Part of a small language model's weights: 13.5M parameters.
MLP neurons of a small language model. Each row is named by its layer, matrix (down: output weights) and neuron, and shows model dimensions 64-191. Each number is 128 + 24 x the weight over its row's rms, rounded and kept within 0 to 255.
Before each neuron's rows, "fires before" lists the tokens most often just after its 100 highest values on Wikipedia text that the model never trained on.

fires before: ".", ",", "ese", "\n", " U", "\n\n"
L8.down660 [108 154 143 118 144 108 143  98 144 115 144 112 128 166 130 151 175 165 130  94 147  94 104 129 124 116 146 149 131 113 135 137 147 108 105 146 120 159  95  98 144  92 138 152  95 145 116 112  75 131 123 134  99  78 154 117 142 146 140 124  84 142 161 150 102 144  78 146 103 160 120 124 101 123 164 120 144 140 104 101 133 118 164 105 155 136 155  88 146 125 146 162 124 149 119 139  89 134 138 108 134 136 118 104 145 193 134 133 142 118 105 136 155 115 120 155 127 146  95 115 156 138 143 127 178 171  89 142]

fires before: " |", "3", "1", "2", "0", "4"
L8.down1199 [104 102 120 116 115 124 109 128 119 155 150 106  83 146 138 112 116 172 142 136 116 136  78 148 111  76 133 120 147 140 132  88 131 123 157  85 120 137 144 107 134 122 122 145 127 126 133 126 123 112 129 135  85 141 152 114 155 132 102 161 101 108 159 137 130 167 136 104 139 154 114  80 142 165 156 133 116 122 147 128 113 109 159 129  95 167 123 172  78 142 151 127  99 116 123 155 139 161 107 138 145 150 155 111 103 152 112 125 166 145 109 105 101 115 143 133 100 167 144 137  84 132 115 113 130 119 138 166]

fires before: ":", " ", " of", " |", " Pl"
L4.down1024 [ 90 103 111 167 132 136  74 139 110 120 111 117 154 138 154 146 147 114 114 112 133 121  90 126 141  84 158  82 123 123 161 147 157  66 121 135 134 127 133 115 117  86 175 149 133 100 135  79 130 108 107 181 167 154 119  82 126 104 120 115 132 158 116 164 135 138 101 100 138 136 104 129 107 131 128 125 142 116 144 155 136 111  98 158  91 111 135  78 135 134 126 134 145 168 146 114  92 132 131 117 127  87 187 163 119  85 125 140 107 144 157 106 125 123 154 112 133 170 103 101 148 122 136 153 105 137 132 181]

fires before: "ed", "ing", "es", "ices", "ations"
L2.down648 [173 130  91 131 130 171 131 137 157 112 112 127 117 183 129 138 129  79 106 131  78 142 145  96 110 111 161 143 171  58 152 129  85 139 119 182 165 149 103 115 156 147  94 139 102 138 100 156 125 134  96 143 135 121 127 137 122 152 115  99 111 148 145 136 113 144 156 142 154 147 130 122 177 127 150 125  86 136 135 133 144 129 117 118 103 106 126 126 116 127 134  85 157 124 166 126  86 107 168 138 115 141 138 157  73 112 121 171  96 140 117 141 126 129  85 112 145 130 123 139  98 117 156 117 144 144 138 110]

fires before: "19", "20", "18"
L6.down123 [119 132 106 108 146 169  89 113 128  89 132 133 130  91 121 127  96 123 122 118 111 148 107 175 111 131 150 123 129 151 109 168 135 119 152 156 136 108 117 158  84 159 116 134 151 161 174 169 110  90  93 159 102 154 145 103 110 142 109 171 140 123 117 130 131 105 113 122 151 109  95 108 134 179 148 142  94 115 151 116 160 140 126 113 132 143 161 135 145 121 101 109 141 134 140  88 109 100 103 153  95 129 115 184 158  90 136 152  95 119 124 129 155 136 138 102 133 128 114 144 127 111 119 131 131 118 142 135]

fires before: " (", "ri", "er", "r", "C", "t"
L8.down785 [133 112 158  75 144 131 140  85 125 140 152 116 139 130 146  85 113  94 109  97 148 163 112 117  96 142 138 147  97 155 119 168 156 138 168 152 126 144 111 112 107 127 159 141  92 157  97 131  87 103 113  83 134 140 167 150 123 134 162 121 129 123 165 128 108 150 124 180 131 118 178 121 116 163 141 188 152 112 142 134  95 146 119 115 108 140 142 124 163 128 168 166 133 100 136 145 146 115 110 125 160 183  93 155 144  86 151 135 150 140 127 158 143 113 128 172 148 135  91 107 142  96 128 125  98 116 107 147]

fires before: ",", ".", "\n", "\n\n", " |", " and"
L10.down551 [127 149 146 101 133 114 113 153 117 121 146 139 183 175 135 162 102 117 101 143 143 133 119 112 149 122 139 168  90 132 129 173 132 157 123 156 108 119 130 117 178 158 148 180 127 130  95 110 119 128 151  94 115 102 115 106 138 119 149 120 139 123 133 134 144 121  76 143 118 147  81 132 130  86 164 107  57 145 108  83 161 123 143 106 143 119 158 112 152  96 153 149 124 110 130  93 104  99 170 120 122 127 113 122 152 141 100 104 136 114 115 131 114 153 115 108 175 134 101  71 167 121 130 125 152 133 109 118]

fires before: " ", ",", "\n"
L10.down130 [111 153 120 117 162 114 127 154  87  86 139 105 133 157 147 109 159 117 106 136 122 117 181 121 148 146 137 159 175 116 109 122 147 126 128 140 129  69 123 138 110 133 107 122 151 145 117  95 114 130 133 123 100 118 104 124 133 155 110 146 128 146 118 126  89 138 127  85 101 181 106  94 158 123 180 114 132 195 162 117 187 140 125 130 159 152 127 128 106 159 112 139 121 109 140 125 151 112 185  99 149  95 147 142  68 148 128  88 118 123 125 100 146 110 155 187  97 125 119 106  97 132 129  96 165 105 114 147]

fires before: ",", ".", " of", " in", " to", " and"
L10.down110 [152 109 110 143 166 158 106 134 132 155  70 121 131 129 158 163 149 108 135 124 137 123 122 128  73 109  96 155 117 122 131 122 125 112 167 123 130 175  97 150 159 132 128 121 124 160 141 147 102 114 142 147 138 123 122  87 167  94 120 149 102 137  92 137 112 123 116 112 129 148 103 104  70 125 130 145 109 149 141 132 106  93 113 123 141 136 113 133 110 134 132 105 133 107 177 129 112 138 146 112 151 149 154 102 162 128 199 179 135 187 126 133 107 128 127 123 109 163 128 104 111  96 161 119 109 126 122 155]

fires before: "==\n", "==\n\n", " ==\n", " ==\n\n", "ing"
L4.down933 [124 112 146 122 131 133 144  89 123 108 152 163 111 171 131 159 119 101 120 120 128 114 163 146 126 136 131 114 128 149 160  68 120  67  76 133 145 122 118 131 122 129 130 142 159 118 152 155 135 131 142 123 160 121 110 111 112 174 124 121 115 103 129 115 116 134 161 102 137 127 142 101 134  57 157 106 109 161 143 123 157 169 112 104 140 127  98 106 109 142 158 129 130 153 123  94  82 112 135 123 168 103 132 157  87 123 107 127  90 122 140 162 123 116 148 170 103 112 148 153 156 186 118 137 107 132 124 132]

fires before: " |", "\n", "==\n", "==\n\n", " ", " medal"
L4.down796 [124 122 149 126 148 134  81 135 170 118 123 138 122 160  88 152  86 124 129 129 114 157 143 131 133 132 137 142 158 133 166 143  87 137 154 137 167 131 108 131 105 132  59 157 123 116 114 144 141 112 172 149 143 108 121 100 110 167 103 144 126 124 107 137 122 136 125 151 135 145 117 111 132  87 150 139 104 144 128 119 119  96 174 131 142 124  93 120 135 129 151 110 115  98 138  92 110 131 151 111 137 166 131 144  96  88  91 133 102 129 100 143 116 101 147 150 122 112 100 130 151 115 131 119 105 157 142 147]

fires before: " |", ",", " as", " (", " and", "er"
L10.down144 [171 138 115 117 143  77 114  80 162 129 115 110 139  85 102 193 173 128 117 158 128 137 109 123 120 106 121 164 114 141 114 161  85 147 140 113  85 130 127 142 146 137 171  58 138 144 122 102 109 154 125 182 148  85 146  90 120 141 127 116 104 122 147 118 149 162 101 128 117 120 132 117 167 138 153 178  99 133 144 140 137 108 155 136  99 154 103 148 153 109 149 137 122  99  76 179  79 131 120 144 104 153 150 141 167 112 113  74 101 114 153 140 111 175 117 135 129 118 109 133 115 130 115 119 150 151 135 167]

fires before: " a", " an", " |\n", "0", "19", " "
L4.down696 [134 122 144 124 108 149 125 157 120 101 135 178 144 109 121 101 166 115  89 102 135 125 137 147 105 155 131  62 143 139 130 137  68 139 109 130 133 125 124 150 114 104  82 139 160 118 116 149 147 103 129 102 122  89 135 135 117 132 143 125 142  90 169 135 188 125 145 131 166 151 123 123 144 102 125  99 120 110 151 102  87 168 105 198  75 124 164 139 157 135 138 157 114 158  96 150 135 114 100 137 115 195 167 149 111 115 130 117 108 160 124  98 131 133 123 125  90 146 151 143 130 171 128  89  94 142 140 115]

fires before: "le", "er", "ral", "re", "pe", "r"
L9.down242 [162 120 129 102 132 140  85 120 128 135 177 139 114 127  81 152 125 162  84 126  86 153 101 123  97 137 176  80 106 112 107 129 156 115 148 101 135 138 131 117 109  99 115 162 151 104 125  98 141 160 111 108 139 151 151 144 156 113  93 111 142 116 146 113 125  77 133 111 147 138 159 117 178 118 120 145 126 143 142 103 188  99 133 110  95 127 143 130 122 138 131 149 198 108 136 142 141 114  98 115 121  75 119 169 156 125 113 112  99 130 176  94 178 197 143 181  94  83 106  99 123 129 155 129  94 117 132 126]

fires before: " ", ","
L8.down637 [184 115  97 108 142 104 138 117 148 140  66 152 172 117 131 108 105  88 123 156 129 120  86 110 112 143 135 115 115  91 141 139 155 139 125 125 139 119 114 126  53 139 153 122  86 144  97 185 110 133 134 111 161 132 118 127 111 155 112 123  99 169 144 117 140 122 107 127 105 108  96 112 183 109 144 108 106 166  96 100 105 100 152 132  98 152 150 161 128  86 115 138 111 102 108 128  98 118 112 136 102 164 140 148 165 101 143  94 136 117 109  75 145 158 151 110 166 126 106 152  93 113  92 122 133 177 103 148]

fires before: "%", " |", " |\n"
L8.down608 [131 123 119 133 132  94 126  99  95 112 145  85 129 157 147 120 159 104 109 185 155 164 118 101 114 151 154 174 127 134 124 137 125 118 115 175 119 145 110 140 101 117 117  74 118 122 176 156 162 121 100 118 126 128 144 140 116  99 109 121 153 149 133 106 135  98 114 126 117 150 135 180 171 131 121 162 116 121 195 123 103 152 112 159 124 125 128  85  64 167 108 148 100 107 137 127 130 166 130 114 114 133 108 143 133 135 165  71 154 115  94 123 155 148 191 119  95 161 140 142 130 127 144 131 147 102 133 141]

fires before: " ", "20", "19", ","
L4.down51 [158 125 123 162 130 149 123 122 143 135  55 126 138 155 117 136 110 104  93  89 129 139 195 121 125 100 159 127 105 144 141 114 122 162 150 105 164  97  82 110  77 180 107 114  97 111  93 145 114 104 151 112 132 156 194 131 117 134 128 137 137 127  82 159 117 152 161 164 123 132  91 133 171 115 146 142 114 132 142 125 105 124 145  77  94 138 135 129 144 151  91 197 123 117 172 145 113 117 112 131 129 146 111 120 115 140 111 123 147 150 116 103 121 116 144  87 147 128 120 138 150  82 136 122 150 135 161 156]

fires before: " |", "ret"
L8.down816 [120 113 118 130 152 138 116 113 119 144 161 156 132 146 123 197  99 103 179 140 161 170 122 125  67 130  97 125 162 147 147 114 146  93 145 113 136 118 139 163 108 131  86 109 129 151 153 114 164 101 137 120 118 126 111 151  97 135 156 161 116  87 147 151 116 116  99 139 126 142 121 164  98 117 127 104 109 119  96  93 164 141 146 128 130 131 119  70 120 114 109 121 120  79 112 135 122 146 130 118 126 138 174  94 147 155 146  93 123 140 120 123 143 183 146 121 146 156 117 144  77 153 129 146  88  97 145 130]

fires before: "20", "19", " third", " ", " first", " R"
L6.down591 [155 137 105 142 121 127 131 123  85 127 137 161 157 152  52  81 161  73 115 136 158 145 106  85 132 173 114 145 117 123  87 130 134 142 128  81 121 128 118 157  77 132 139 156 122 127 129 162 143 136 103 159 125 141  83 113 168 163 141 153  97 138 122 120 106 109 153 135 165 119 142 172 151 166 116 126 145 151 148 143  95 102 142 135 109 161 148 140 113 147 119 136 131 135 124 124 122 142 121 144 162 189 127 144 151  93 134 136 111 133 139 145 129 108 133 121 103 162 119 158 114 172 163 140 132 122 163 101]

fires before: " |", " |\n", "|---|\n", ")", "|\n"
L4.down1111 [127 136 141 128 144 141 109 142 156 108 111 106 107 188 127 147 117 139  85 132  97 135 146  75 103 136 152 128 146 109 124 133 116 141 152 169 105  98 166 125 120 107  79 135 158 120  92 130 175 143 157  89 142 154 142 153  91 148 114 158 126 140 136  85 136 104 136 134 121 156 140 154 120 133 146  83 127  80 125 146 119 148 107 122 124 129  86 116 126 116 144 115 133 115 120 139 102 100 120 125 149 141 131 170 116 137 103  94 128 122 116 159 134 163 121  94 118 140 142 107 125 140 117 151 144 110 111 107]

fires before: ",", " the", "ing", " a", " "
L4.down461 [119 133 153  73 137 113 126 122  75 162 118 124 120 147 143 138 134  94 112 107 133 139 103 119 124 129 127  97 138 119 131  79 117 115 109 142 128 127 129 140 145  96 105 163 149 106 137 145 134 175 106 112 125 119 121 116 129 169 157 110 128 153 139 159 138 130 113 121 123 144  95 130 144 125 132 127 107 112 149 140 159 134  69 157 134 150 149 122 151 131 167 139 144 143 138 129 129 110 112 111 127 153 147 127 102 107 126 138 133 176 142  43 119 142 180 155  90 125 159 122 128 162 146 130 152 133 133 108]

fires before: "19", "20", " ", "18"
L6.down188 [187 111 150 158 146 112 138  87 150 157 118 113 142 113 122 131 108 142 121 114 121 138 134 115  91 141 148 131 112 105 101 147 141 150 134 112  76 123 137 142 119 175 131 133 103  99 144 129 139 155 109 118 146 192 125 117 142 119 130  94 116 133 118 128 117 119 108 112 129 166 134 133 109  95 156 114 127 142 140  87 157 157 145 108 139  69 163 109 160 125 117 165 139 122 146 118 139 114 137 134  91  93 130 133 141  98 125 184 152 159 113 126 148 131  63 131 112 121  91 117 163 125 130 170 154 127 101 117]

fires before: ",", ".", ".\n\n", " to", " and", " as"
L9.down745 [130 120 104 147 147 123 131 138 142 121 110  96 116 163 145 121 149 126 132 121 113 114 123 108 108 158  82 180 147  91 128 107 141 101 118 177 141 144 122 133 165 182 120  99 142 164 138 105  93 149 134 124 124 108 120 134 115 123 133 138 133 114 150 143  66 147  92 144 135  87  84 124  73 121 167 102 105 117 127 104 102 131  66 131 142 163 139 133 147 102 159 107 138 106 114 154  93 121  96 181 131  92 146 121 162 148 104  98 136 116 151 134 111 162 150 111 152 149 122 158 173 108 107 117 136 136 128 148]

fires before: " ", "ess", ",", "y"
L8.down1261 [112 139 139  92 108 115 106 114 104 169  97  84 164  92  92  89  92 123 141  79 130 136 173 117 118  99  58  88 131 122 155 137 136 183 136 153 157 116  97 135  93  85 122 160  83 120 108 140  86 125 159 171 119  82 120 131 153  93 187 103 131 137 145 148 138 122 159 162 113 126 146 159 142 126 130  98  81 147 100 110 107 121 131 134 126 149 127 125 140 182 184  89 121 117 118  94  98 141 141 116 144 146 136 105 110 131 150 160 163 149 132  98 126 137 137 166 103 146 115 146 150  98 137 166 117 109 121 132]

fires before: ";", "–", " H", " "
L2.down400 [147 128 140 112 122 103 164 120 138 155  88 159 145 101 140 187 154 119 135 132  79 143 130 134 135  89 135 136 107 164 127  98 126  96 122 125 172 164 101 125 128 113  92 123 138 133 137 123 173 152 116 126 151  91 137 105  92 134 138 150 112 111  98 116 118 162 168 130 126 160 127 127 146  66 145  85 128 110 130 126 125 113 150 116 127 141 138 129 124  79 132 141 130 159 143 140 130 143 143 105 117 153 121 160 132 131 131 102 152 137 117  87 134 109 105 109 148 149 121 104 167 183 111 100 182  86 148 148]

fires before: "ed", "ie", "ish", "ton", "ing", "ion"
L2.down1278 [116 138  48 131 155 145 141 111 164  92 144  83 179 130 159  97 152  97 135 151 133 127 202 101  87 147 107 114 157 139 100 140 119 135 119 153 123 113 147  72 139 109 160  65 129 140  87 144 146 135 121 125 127 103 152 114 116 110 153 124 114 102 120  81 139 161 146 171 106 133 117 125  96 141 129 118 131 119 160 133  95 139 177 125 135 114 143 140 150 114 159 152 118 104 147 140  74 133 136 169  78 114 138 185 133 115  85 124 127 111 147  91 153 107 103 126 152 127 105 115 121 133 136  98 126  93 116 134]

fires before: " ", ","
L10.down729 [131 126 125 141 138  97 123 192  99 144 109 138 121 132 110 149 111 130 113 138 157 119 146 168 120 138 118 131 130  94 183 155 208 122 132  95 120 100 143 124 115 154 143 114 131 119  99 152  96 115 150  90  81 122 127 108 167 127 146 188 140 129 126 101 160 144  80 107 146 111 109 156 108  88 128 122 113 104 129 138 138 113  92 154 107 147 158 175 108 132 121 116 114  90  97 123 118 152 109 144 114 106 120 126 133 114 100  84 116  97  96 132 111 166 138 143 119 109 109 140 123 158 145 125  98 146 109 147]

fires before: " ", ",", "20", "\n", ")"
L6.down1013 [148 121 102 162 161 159 118 134 145 114 119 101 136 124 150 172 117 111 117  96 113 142 164 146 108 105 144 136 132 109 137 120 134 138 134 145 165 131 132 122 110 112  97 172 103 116  69 110 130  85  87 182 137 158 161 149 129 130  85 161 132  86 160 117 125 149  99 152  88 163 161 115 164 129 131 153 149 141 128 107 101  86 129 109 138 124 105 158 137 102 133 152 150 129 156 111 104 102 108 157  99 145 127  90  85 167 127 150 133 126 151 141 124 120 129  84 146 138  95 122 145 100 133  80 156 128 123 165]

fires before: ",", ".", " in", " and", " to", " are"
L2.down195 [126 116 116 175 146 154  91 160 129 163 119  77 163 143 139 107 128 123 125 116 126 164 147 113 153  87  94  75 144 138 174 135 126 153 129 139 166 130 139 163 145 174 166 132 153 123  99 100 141  87 135 143 123 117  96 132 128 154 131 178 139 170 160 143 113 120 113  76 123 126 138 133  88  93 143 153  97 106  96 157 121 127 126 152 124 125 160 136 108 110 129  95 136 121 129 116 103 150  97 116 109 134 126  96 147 100 160 141 105 170 126  74 138 145  99 116 150 160 125 104 167  78 155 171 106 102 163 145]

fires before: "20", "19", "18", " the", " to"
L9.down1271 [128 126 108  99  98 116 148 128 106 130  94 136 130 144  92 188 146 154  94 179 153 149 142 164 124  89 140 106 124 108  81 109 151 146 117 132 137 133 158 132 113 135 153 107  91 152 139 111 149 180 131 138 175 117 110 123 119 136 148  99 148 133 119 132 148 113  99 112 176 126  91 136 115 140  86 127 122 102 154 134 134 114  99 113 148 113 125 137 145 131 115 150 144 149 176 106 173 121 144 109 114  77 138 112 136 122 118  81 134 104 168 189 148 160 116 142 116 103 167  82 100  76 102 155 142  94 136 125]

fires before: " ", "s"
L2.down119 [123 141 104  91 148  98 106 151 146 112 120 156 101  99 123 157 157 121 142 136  96 148 118 116 144 142  94 127 153 107 140  84 149 135 138 105 113 127 125 127 128 149 140  99 173 161 139 131  95 124 117 136 139  97 159 105 147  99 115  78 113 128 101  92 114 155 132 152 107 141 149  98 110 145 123 120 108 108  98 101 142  68 122 111 142 125 177 145  84 108 109 122 187 125 182 127 115 122 106 119 125 109 137 161 149 118 129 111 124  88 160 144 155 114 144 107 127 126 100 114 100 100 120 110 167 134 147 167]

fires before: " |", "0", " to", " in", "40"
L9.down759 [135 123 141 100 126  88 147 129 126  91 139 141 119 130 131 104 121  88 154 127 117 137 128 130 115 139 138 150 146  76 154 101 101 147 124 126 106 120  82 147 117 116  97 118 147 137  92 114 107 142 142 113 127 124 107 136 128 113 183 147 139 116 136 106 117 125 173 133 118 119 121 148 140 140 134 165 128 111  63 121 141  91 134 113 123 103  97 190  78 142 131 130 120 106 148 113 170 172 107 153 129 107 150  95 105 163 134 167 122 148 144 104  82 171 145 131 177 124 136 114 118  97 125  72 181 143  95 138]

fires before: ":", "=", " |", "ions", "(s", " ==\n"
L9.down854 [125 173  85 188  99 159 127 106 156 102 104 134 155 153 177 113  99 143 121 127  68 122 142 133 149 143  97 146 154 166 128 148 138 108 168 168 149 109 126 119 131 141 120 139 123 134 151 133 132 114 133 157 182 112 127  98 113 123 141 146 136 135 115 179 156 132 110 118 146 117  91 150 121 149 135  94 131  95 111 191 108 131 159  89 115 131 117 134 126 102  95 178 162 161 121 147 108 163 130 126 136 141 108 168 109 127 109 104 143  89 102 148  85 136 151  84 101 144 107 130 154 130 115 137 129  75 132 142]

fires before: " "
L10.down964 [147 126 121 112 152 109 127 119 125  99 111 145  95 119 121 138 160 134 122 169 112 162 169 100 144 148 126 107  99 177 122 162 105 161 146 118 157 123 143 171 138 152  91 124 133 152 114 114  94 130 142 114 146  84 175 117  94 117 113  97 150 140 142 140 176 147 108 140 131 120 156 124 138 146 139 121 131  83 136  67  94 101 155 119 138 143 114  97 127 116  98 103 140  97 111 123 169 121 118  71 145 106 116 119 153 115 103 150 149 116 111 105 107 159 134 100  97 156  86 133 100  95 163 146  93 118 140 121]

fires before: " ", "ed", "ing", " to", "em"
L8.down320 [157 142 134 100 126 125 120 140 183 133 107  94 104 140 141 144 133  82 154 152  98 140 103 135 111 104  86 129 116 167 166 145 150 123 129  88  89 146 169 151  97 151 121 141  96 126 161 120 101 144 126 154 148 102 127 147 124  99 125 101 107 156 100 156 102 107 129 108 132 100 108 123 156 155 133 115 135 141 131 164 148 127 186 182 109 132 133 140 103 134  90 104 144 133  87 118 115 105 152 120 138 125 105 106 143 149  88  90 153 142 168 114 177 107 108 131 117  93 171 130 122 113 108 129 107 143 139 133]

fires before: "=", ":", "A", "R", "C"
L10.down128 [149 143 149 139 137 127 164  85 125 132 152 159 157 124 161 146 107 168 112 169 102 113 148 168 164 170 129 136 132  88 144  92 172  80 123 170 142 158  93 145 140 115 115  82 100 150 150 140 127 100 121 128 149 147 127 102  93  93  85 180 133 158 129 128 158 104 116 126 110 112  94 138 104 114 116 134 135 104  91 124  72 101  80 131 126 121  88 124 146 101 139 108 127 145 127 106 108 174 125 163 148 145 150 120  99 133 125 133 120 112 117  58 118 141 195 110 157  91 110 102 148 114 130 132 134 155 157 129]

fires before: "1", "2", "3", "0", "4", "5"
L10.down947 [120 106 135 106 121  96 114 106 122 160 139  89 115 117  98 124 117 121 128 118 103 122 121 129 167 152 155 170 143 129  82 118 153 122 150  89 129 100 110 108 109 124 108 106 114 138 130 130 116 104 108 106 140  92 152 113  81 154  97 113 115 125 131 153 130 129 140 115 135 132 153 183 133 103 157 134 128 136 148 122 193 128 136  88 120  98  90 167 145 112 130  94 111 110 176 160 104 193 147 136 135 148 156 116 138 145 118 161 102 129 122 153 138 162 123 151  92 147 155 142 115 128 143 131 138 167 107 141]

fires before: "==\n", "==\n\n", " ==\n", " ==\n\n", "ing", "\n"
L4.down101 [140 138 123 113 160  97 139 113  94 119 140 148 119 134 139 127  87  99 122  93 129 154 165 120 127 140 161  96 113 158 134 113 116  70 137 112 128 119 136 138 158 133 122  93 147 108 134  95 124 108 135 135 160 116 155  86 123 163 185 157 124 114 158 108 131  74 157 155 115 149  99 126  87 107 155 147  80 136 127 160 120 144 141 137 112 113 116 138 113 101 166 125 125 177  82 113 135 128 105 137  89 121 140 123 162 115 107 139 117 167 129 111 113 146 123 152 169 100 151 145 150 132 144 138 119 156 146 129]

fires before: ",", ".", ".\n\n", " and"
L6.down512 [ 69 121 138 147 135  78 136 157  79 114 138  92 102 138 151 178  97 167 126 109 106 124 169 108 130 140 147 110 136  85 132 142 154 144 138 114 116 122 131 161 107 149 123  80 102 117 121 124 105 114 120 146 129 128 110 148 114 157 145 172  87 129 116 164 132 165 119 119 138 130 132 118 154  70 140  95 120 105 105 196 149  99 139 144 153 107 133 119 103 113 121 118 140  98 127 171 152 119 107 109 120  81 130  80 138 171 140 135  77 148 131 155 118  88 103  81 124 157 113 118 157 119 154 163 160  89 111 163]

fires before: " ", ",", "|", "ed", " (", "\n"
L10.down1132 [186 141 137 149 137 156 143 157 118 143 138 118 120 107 120 126 173  92 137 120 120 129 127 168 110 166 133 124 165  73 110 101 128 127 182 111 194 122  89 137 138 124 124 133 125 137 108 146  99 121 107 147 131 109 175 128 141 144 118 105 100 144 172 116  99 155 127 152 130 153 125 109  90 124 128 112 149 133 125 116 142 108 104 120 119 177  94 130 137 116 112  96 138 168 153 138 119 143 117 113  99 118  90 109 144 104 121  81 131 120 181 101 166 125 149  90 133 139 162 101 172 130 136 169 147 112 152 155]

fires before: ",", ".", " in", " and", " of", ".\n\n"
L9.down305 [144 161 145 115 110 106 103 135 165 151 125 100 174 118 131 149 126 104 131 124 111 118 152 110 125 127 132 157 140 165  70 158 140 110 155 105 146 139 136 123 136 108 141 127 132 101 137 120 107 101 135 140 103 123 132  90 122 160  94 113 146 138 118 148  71 124  99  91  90 136 121 117  78 154 128  89  96  98 149 122 136 143 171 122 113 136 139 121 142 154 145 104 114 139 127 167  64  92  91 130 146 160 102 118 140 168 178  92 171 155 173 116 148 155 148 120 131 131 127 127 121 144 124 134 147 150 111 115]

fires before: ":", " |", "–", " |\n", " –"
L8.down873 [115 136 165 130 130 108 156 109 103 150 127 122 134 108 145 126 144 105 135 164 115  95 122 114 149 114 161 140 151 136 130 155  90 129 138 131 155 109 100 140 161 180 169  95 127 110 121 117 103 149 118 136 109 148 184 148  92  95 160  92 145 151 137 148 100 133 147 127 146 140 109 132 146 142 132 148 150 106 107 157 130 148 111 134 100 137 115 117  72 113 150 127 139 145  95 129  69 166 170 133 101 162 158 133 124 129 186 145 107 162 135 103 139 153 149 155  95 137 156 131 119 116  92 130 162 145  98 112]

fires before: " ", ","
L4.down1235 [ 99 121 131 174 130  97 114 109 131 101  76 166  95 100 115 137 140  67 119  77 147 143 120 146  85  98 133 109  90 103 128 155 114  99  89 155 152 135 135 172 130 113 177 123 117  84  80 153 111 125 126 123 101 129 123 110 150 116 134 115 144 138 142 150 106 130 115 136 143 152  77 119 119 116 103 110 116 109 123 118 104 139 119 134 117 114 138 136 156  97  97 185 122 154 149 126 108 141 131 154  96 114 127 152  97 169 112 138 114 157 116 120 123 137 116 143 171 137 118  79 159 149 153 103 128 126 122 165]

fires before: "|", " |", "3", "2", "7", "6"
L6.down325 [121 157  99 140  98 123 131 115  84 151 123 169 160 175 142 148 128 137 136  94 136 132  77  96 121 127 136 108 121 134 111 159 171 142 149 125 122  84 165 108 140 101 137 154 126 106 136 104  96 112 111 149 115 149 138  85 113 118 132 120 102 173 125 108 143 151 123 164 120 126 139 149 135 123 154 127 116 134 124 142  84 167 172 163 152 159 162  97 104 127 135 117 110 113 120 109  99 130 106 129 136 147 165 106 115 129 146 102 163 141 136 158  89 134 126 125 110 135  71 161 120 141 110 140 164 103 171 136]

fires before: "20", "19", "21", "22", "h"
L10.down334 [105 142 127 112 128 136  99 131 103 132 118 155 174 104 108 156 124  96 137 149 167 194 157 132 143  86 155 158 128 150 142 127  76 125  98 146 150 141 169 171 129 108  92 152  80 135 129  92 133 144 118 188 113 146  84 135 157 122 112 116 142 104 116 148  63 120  96 100 110 168 142 171 114 166  98 132 143  81 117 124 108  96 130  88 146 109 113 119 152 100 171 150 108 118 129 121 146  75 146 140 135 146 142 158 113 134 112 145 142 144 128 144 112 120 115  97 125 127 154 131 124 121  97 141 107 145 141  99]

fires before: ":", "=", "ode", " c", " U"
L9.down720 [111 131 100 110 122 140 110 158 143 113 121 120 134 118 151 149 121  96 106 116  90 115 127 155 110 134 150 180 124 162  77 113 146 141 160 108 114 108  76 112 117  74 101 139 175 156 138 114 133 148 123 113 144 101 126 125 138 159 117 128 159 161 152 139 167 115 127 109 141 136 143 121 136 117 130 125 148 115 102 140 116 135 146 120 105 128 111 115 137 124 106 184 106 105 104 137 123 129 167 123 109 128 132 200 144 121 143 126 146 134 113 100 112 139  70 119 139 125 126 135 133 163  78 145 139 111 182 166]

fires before: ",", " |", "20", " D"
L6.down126 [ 99 127 125 174 120 163 133 135 165 136 123 171 145 140 126 115 130 136 138 121 100 117 128  88 151 103 116  69 130 181 150  88 155 180 124 165 146 106 116 128  98 121 159 101 124 112 153  97 103 158 159 148  88  92 112 118 136 163 127 193 120 143 110 125 130 140 155 148 121 170 132 110 120 151 124 133 131 165 137 132 111 129 137 131 124 113 113 149 146 117 131 125 152  96 154 145 111 112 162 136 127 142 141 110 124 137 117 121 152 111  92 130 112 143 100 117 126 101  85 133 136 114 120  74 103  94 139 127]